{
  "num_hidden_layers": 12,
  "qk_norm": false,
  "bias": "none"
}
MLP neurons of a small language model. Each row is named by its layer, matrix (up: input weights; down: output weights) and neuron, and shows model dimensions 0-191. Each number is 500 + 40 x the weight over its row's rms, rounded and kept within 0 to 999. Numbers have three digits each.
Before each neuron's rows, "fires on" lists the tokens most often at its 100 highest values on Wikipedia text that the model never trained on.

fires on: " m", "am", "m", " born", "h"
L7.up752:493480485533594493473505433535535505521458526480490536434496532538442541489489478468520550371523489519535479522470517525441517520444436518544516539446506508495502477395451459469437594516502544488586514510493456451395447507449478534506501548491497533521478455500470490469482478489503535471431566500494459445464502473524491477505565512558564527441480531605568494466481494448475505461537509452489525443479569510551484568489511506550478463513478448493464507570490535442453471481492460493418535498433500569508515519510503524556531559499475477467529397497580497481474426464455497510
L7.down752:510488449541495608510448540550521475488459453490444488498532484464423546466518464537430535529482527563462460521551437476536539508523481503556482497480536507507536496499497461473506521508488503521490458480379557570556446454445546477457547555468467476469450428542558563507455523523494555460537457537493435444558499550414540510447521466474473566513486436497467470522440562517435520488535488446564454522488446488473465492521507521535523526458463464482480541587525496518480501555607500489483450516575501500480455401496496500504534501556505489484570484476480504518537513611526519478

fires on: " m", "an", "N", "R", "am", "ote"
L7.up767:504575499484562547543527558472502475478478525474474476525453547507545547438539515512535510432539530471549513540525486507420543547481465553502385534443512492496581468454484521507504558479534454515377523503559489466372488527576520525472586527474545503460504521527485511460541500519482534487431523487555531461471524435511493497444555537568509483502469559617496486443410557480521464562483538543465483500466557547520487487512520553495495482504515471492462405521479511512471517541458432477467484496439465489545462487515459472576425519553484450477519455454499444573524488526478506546
L7.down767:493456514507525516502427438475531485487577475481514506497517559513449464486534470465488523466481516512532484457511475521472503503483521433540526398463465586494511493532412484505500489543554465537529465430422555568548464490457524478476520509427538456428435513480563510465474498450501505493467481528574561502519575450496492519528513446435439480546595461542430472534470509430490511549632470527510443489499505458529489493522527496571520525432485499512487515570557443545446540568536481465471438515492530552534453439534451527430529494546480574500480483491484580510558556544522459494

fires on: ".", "is", "r", "um", "s"
L5.up860:514512471524518462527544485532418518483521505497413485468571451476445444467526478544525507487419450546487522583473482486422506465490497523492472481505493451531461547507481540523499481582439505532493507534546475467432511486514539492492545492526430548456519489491453522441514485481440474433498403478572507526536541526478460479540427562540461479500488479454481480527522500504550521538511462503482532522419473464458538518533470510463473504410545458474471479394456477496507527490479505500616506537462390440558587578460552482456544514417565501412464469555511463484530548492557523497
L5.down860:490516527473467520525508490444496477504504464465417504493485479494550530471536480460537512506526488563478456543533494421516486507505553512566507460525560478488511535444535500467543528543526547480408477448491513521512456458480562494461494506528477535536540467459450469514488557379462558507551451473536530474511504484497487480465477502475484574505487521487559487477493564486525536571500514456513524458543496515470467575481486605518464489481520493468487551458521580510511491534554517485488453511445486434445489493428520472493551578503511577489560500517573518573467499569544528586

fires on: "t", "yo", "s", " ever", "c"
L4.up573:495517533407520481497506496430574568495485546540407437511515555503431509494600491534466466509523482553617509405455456503490462420524447480507504535520481510465510494537508491462450507493483487500470501508521584512504457524505506586495473462531579477536483529503541488513528502433499488548512421462481455534428447489559512469510496501370504564529524461524502537553494494385502485471502456519478472472490462496548462515481575554546534497546566547577539464479474515523463471510505461539557493495533505497445559459493499496418495513467507513542478564470444464539518536514543463518
L4.down573:480493540449440489440493483511556514493547473568495510476421502427481497464538517454478519490499521475502484550497493443539486481494485493376491445553488489430514489499506476546439518487452485514493475537502489576522468465538464469534514465565488553558561470561536456448437483472570504459522527445533503482515516544576444453496555491530481510502537468545465496584453458497551496491480436406482479503530548471511524558524528435509527490453539517567462537502459508536510444515499481503507529397415438517518485507542453537476508501543579483534468434412509453470501571521471509551

fires on: " also", "r", "ker", "a", "ra", "er"
L8.up24:497478399502447498535512558555565525507493514507516507487502518521484466438524431544539564537539528452523476479475423481447487578482452545482482492507537465560505458483504394473443448467546429499506514359523486499463501408518511439471504541459524476543550456495518503441510472488485492502470460483469490539475545490442545622509503514424493482568556569469538520498520559490409498499527527543537452471517448492449489495445443546476546541525476547575491469525429513412475490535538551505540445476535522501505507515454523477521532459507426472498526485407559469579510466500451514533
L8.down24:489459465506491511517534528451496463560546525432462519487510468476472468430530484480562391435524587479463527530510517514535458507544558534480516468446515566464463486514563512472496539443466531464517511495544465509520462533513449451513555483510560565532512541472483493552550540512518494474470528471508459533460507547499491477523531466503490481533512512551486532541557577537467514450492518476545571542525543487482538493507568453518550512528475527478548578544491460507550498522473497509455473494488561472455458561450552467487491506497539508530479500459542530510464516667558586472

fires on: "s", "is", " IS"
L5.up754:481494510545455455455436443426508517471564478498543451477518515474496534501547521538513502500535483481549543535490593489502531436529548530538456475499502477575480485511507457570446524512502489520489565532602462481491559475562533509484525467518543514539469474493468491500486507535477473448484414485561528485533566521449527514456471520520586486486518448537521455519489467579528549474509482507410530464543453457474581517487544498475535526445505490551517504479501517490600479475409482503489519469527483501571533495507605520471501483414500502442448459592497529512450557507503491531
L5.down754:455502493581533566526498532445498549509528483447521473454503558508478477482580464457506455540563491523451508509472513524485541528542469476468549458498496458500476519581596532581493513552527481459493405411528517557613448475517502514526492553544506515559517566433467522481500554426437496498560580526504572522497493519515516491455458521416513496549500531477441503509541572497471528540509433525489474465591414548517405502470458517574506537481471512450488602528486451531492494473548460442493501499569445511456523473494521519485462487479500530498589449531552448513541448501437512519

fires on: " also", "  ", "r", " Us"
L8.up740:520526456511535489468513561551554457506520501503431516540470479548440503446572486573479534584471502589472539581499511578481512484470424471521485429579490525538529448530458456419494429489537495496439519450529487484442512539526510480514550523516459499534490463491443496458552493505520481490481548489553524467541515451421521501532502509503445506506502464462547526517593518513456522524537497457586433501527457506485492503491476510537500516492538515564449499583439526584459456603491502519452531498534491457534501492451538457511480482517475569519463508456512527462518406491455541510
L8.down740:402488482497459473560435526471500479517528531492596476505484543409489461488538547419570481452587536512528477530486515519475579456521600547517546537438486527446442466482560469449469573534436522483463442503482478520524503453547465503549502507537539517448579514489512491541548561452497460559497481501539451473506468546479467502521505453485558463505552502527451505500547493530497563522443502519575554478536545528519530480488571493478547527478541555486500551463481433520532442470465500506479541562516531469479483454471558461521477488485502571541458476517482549480443464600533472469

fires on: "s", "uts", " 1", "za"
L5.up146:520541483551451485476539465466526579467468463434521550482457511460529506479518450488592583556411530524506498490503583489538535465499502517498483480536481516547549489481468511482507529569484478483482532507477492487499501531503513553503516562543498528515470525565438477452424490520510483444462447496588505485522622518578460533521511493443446485458528456482503520477540442527487494562561469456413501393579427509503507550556547553446580494479392469539479500564487507516564489540497477529589507464453484477545515499532457464540425529466510526516489438531487504540476515517491512497
L5.down146:492445503467522569511490507488509499495554438468481480521555548579576433525535496527514485544551512512541500480507571526468480547484553500432491488450446534594471505510575518499548480514525541495459501469588439550551475426467486513516431426521512504519511572530465555520495467475503468444520550538476494440479522580516504487484492543475424504574540472435488562441451528473556522528475529475450491530563522518507440466556506515550507607512523529449507573502456497580498494541532454472520547464595462507487512519530431507569499524581434475474558503540493497593518464512528498550

fires on: " medal", " dev", " still", " Career", "like", "class"
L2.up500:475503555482551446478410494530526527523507541505485444485515494541502529476459469495491401486529488517488492511515489471442497478502527533452551544472478514492499424486506576451514478417499516512470438550446523499537583566533494472503480457481537517531546519476511504535478490525468457469511489532483503436537463505484501484490493491501515479505392567532538528522486495574522475453437513459478511483542461469470527544525541433404440522558534490530482521564579515521470492544535506452437584475551456555450413507515506487425533452500517443517508521538486468497499514504480503494
L2.down500:532506459504466564507581552488473497438506437491511511517486500459498482478534537447536641502467496471518519476480515530557562523510446448529428499503491413476509560476524368531504551618509509493493567445525474519480453411452507525498480529550499502493474501507482479506523532509533513560479463451486523514471539491486504481504502534490477490475570474462471461478514513451476512506518475606506481523489531554520463447475467547583523500449495542446485492461437518504532471471451512552546462540481483444528588542505475472610453529520484526463492516501487546502530501486523442495

fires on: "s", "r", "c", "ce", "C"
L4.up791:515457564438550482508511510506436527463595567565540459480549509484511528534436492471460497537507563572499479477464492488471461536474520439501474440453522533485483539555542502513509509467501462498482445501522568456517492520519574543466491450510528468465566461543518487546440522459521502534502539516512495518553500508537521547486530545452481501539586553483516556508476444400429494498607516462475454496495503410442497481537485556450570552552586523503502494571478531551441630608572449496479474425469475516505504453502507564515542527466505518493524563493459474529438498499516494456
L4.down791:466521497527526479487412508494482521516468460437548531458495504562520506466486508496522488535501522444538535559531532561478493497506469575445550542513572484502478527510555497488505458452495530518512571512555472522476497528419494544462514522517547501524508507506489449457533439508442444487479580517453507473433494540499477458565460494500523447425498539502499538505515529517525501501469508341506502490554555637478550488591497432409550494472507475526546513509502479542496537490427538505520483477501506494454449520519445486487493477534526487537481547491461535451535459555519599505

fires on: " and", " |", " former", "ated"
L2.up282:453492487507499533511525479530455479659513496552496503505491485494465482506513463517523510474563530445485494460517497373427515456493506503507572498509506524458469478490484540406494441506497507741476522461542545445519539481500485603513490499524457523511491558508508475529504558469534511453569534490474499534478539481533483493507555487465420592515510508571528513471422477498517467470491505558478496415460552484465472530509504499525489507519528547506502511479485539531494476543454483520487538504494531497508470535460531511481512517495512471517455488539513529519589474514365507472
L2.down282:583539519523495447467466508512490519337512478485500496503500509503541537485507552472502508510409440524501519549507502606510496515484497492498451505489486488578501459494527445584458530508508505399500444518457434530490480473514503402514521437501486500505496442456500482488486472499502519541451484489549528527491512480498496489491476495486568385462463481439513513514550498461477521530509493486524536603521428519514504514505536503508509495498546467509503510520455466498498577491487491494515477460531501509463503503487500486521491486508495496468544502489522487493380496305605567501

fires on: ",", "ing", "|"
L2.up956:447467496522485502485561505486450494663521513575503481516486527546491463521491449493502530503565538475494528512499490365425512491474496530513543472512491523453492486521466499386481503509497509723494495417582579454530498477493517601491465526475457501480506561503463510481525546486531501468578508487494520515481520465498506479495579497485462621513516524539493505480445482517491454442519494594502477428483483497489483471479499480507510522519510558497490496516485583531496455485439514511497513507491505494524499491483501535494515526510525479492466523530487536515598484496414514476
L2.down956:569518504511503455490443502503509525333527499471513492487521517483536528490497550497494489506430441511510497556494472606531518504514505506530452468504500506567498458475509470571484513487512463387481459519458405538521472481514492414513535477491494491504507449473488487456474439483489511541437486514546520491492498474504483486487474484497568386470466488431526501507555487484490526527502511495514515591526457511517477534496532501508503487501541457504492514499456426503510572495518499499526496485520523497474498488485496487515480488496485485476551487488489476490386512319608565516

fires on: " |", "|", ",", " and", ".", ";"
L2.up349:459517503514517498495553491504469489665496541525520501520509493492500481517481450501520561500544507472502506481502479367431486519453508500521595489518503508458475474535506514440493477529493531727503496446544586472509498478488513625488500520513466513485488558512511494508533564464526516460574528504491505517482507486493475515504577484486435629523546505556507521498424492506508463458501517596506486441460486492497494488503502503539518530498519552471512487495457567523488457501449467532469501509491515508523502488480507537473534536518517496520460522532495523501589482503385491491
L2.down349:577521517508509484479449489508521517344526483462505486488512529495535519495507547493495494515410457532511509536499496614521518500485520492518452492514480502558511477470502466572470513521521465392493455528454416550509478479513494414516526465488503496498516458467494487478490451502492498525445485500542506505504501483499493484493471480487572389464461475432525488522549491488487541531502504484533509613528433507521482532495540513496517507505544445507505521523473463465497581497501503488515493486530504499469501484500509489526466496495493502485537501474494468496382491315624558499

fires on: " (", " so", "reg", " condition", "is"
L5.up124:546489451473509518458492421499583469490576535463548496525488493506472465561489579504480454571477431567572523522513532468446493456628512505484536472496530485533377504554501453542518568440512456519538527494562533532505489531450496527472535507508497483499561490491510558502520489449449439501567433498480526473534506520512521550450466513517587516525470443563501423554402592497507554507483503519505518499538530537540465503507467435434496523461524521439516485489538495455478481471479526482464506407517523579514546458530524555442494512467481611519597511522511505496514481509508488459
L5.down124:559489462579529517527505486496484560519459453499524441532454515494479478482480471531473428443529549533412500476485492555499565502506485498483491503528514506458523471472554521557543531509513464486528428518452454491502504489474548505543486571456510502483589419485468451422505497476583486494526437495489544511578538500529488513468436528420504503527489536593501434502545540562491582504465564521538463398582546558482488473529508508535511461517505435505491504501521439504418548516477536560496487523507446433508487543476491547484547518475544459493568522557525458425532495556487561460

fires on: "S", "c", " Tar", "s", " females"
L4.up47:467500488523479536495510504496481543560473453453527511467478503493473496558456492525487505535498509597468476453469543504467528482417461527509505519568557503442501382460490462512499498489524458501454503485479484498488574495540524499492475516490505499513465453506467492519530466539482460578494485484542421489460514516504487562565487549410506533502520472549532489462533515475455482481510477523438498465380501483459542491498537501528557438549583440516459428515435507496468561433527345478488393533557548528492561499523468521542462515493562485502556593426525443519534579482534510454
L4.down47:446531498485613421484465534457510506520488417478486449541484565524471469474517512416527493472572505462474484470537425550530362436478567554454508432598508473502481476447456528498503419495439569483511500530429540572530511479575517513532500494480467488492539574475525557458433460582460456513543566485465532511508459444474477453452534472468429466512477533524553534502488467526524495539539495463461534503522548509535539475591549471491529496493453525509532506441453543506475519499508465486498443509500484534519535513448430476507500503481571484513511528453497525549529517530500597516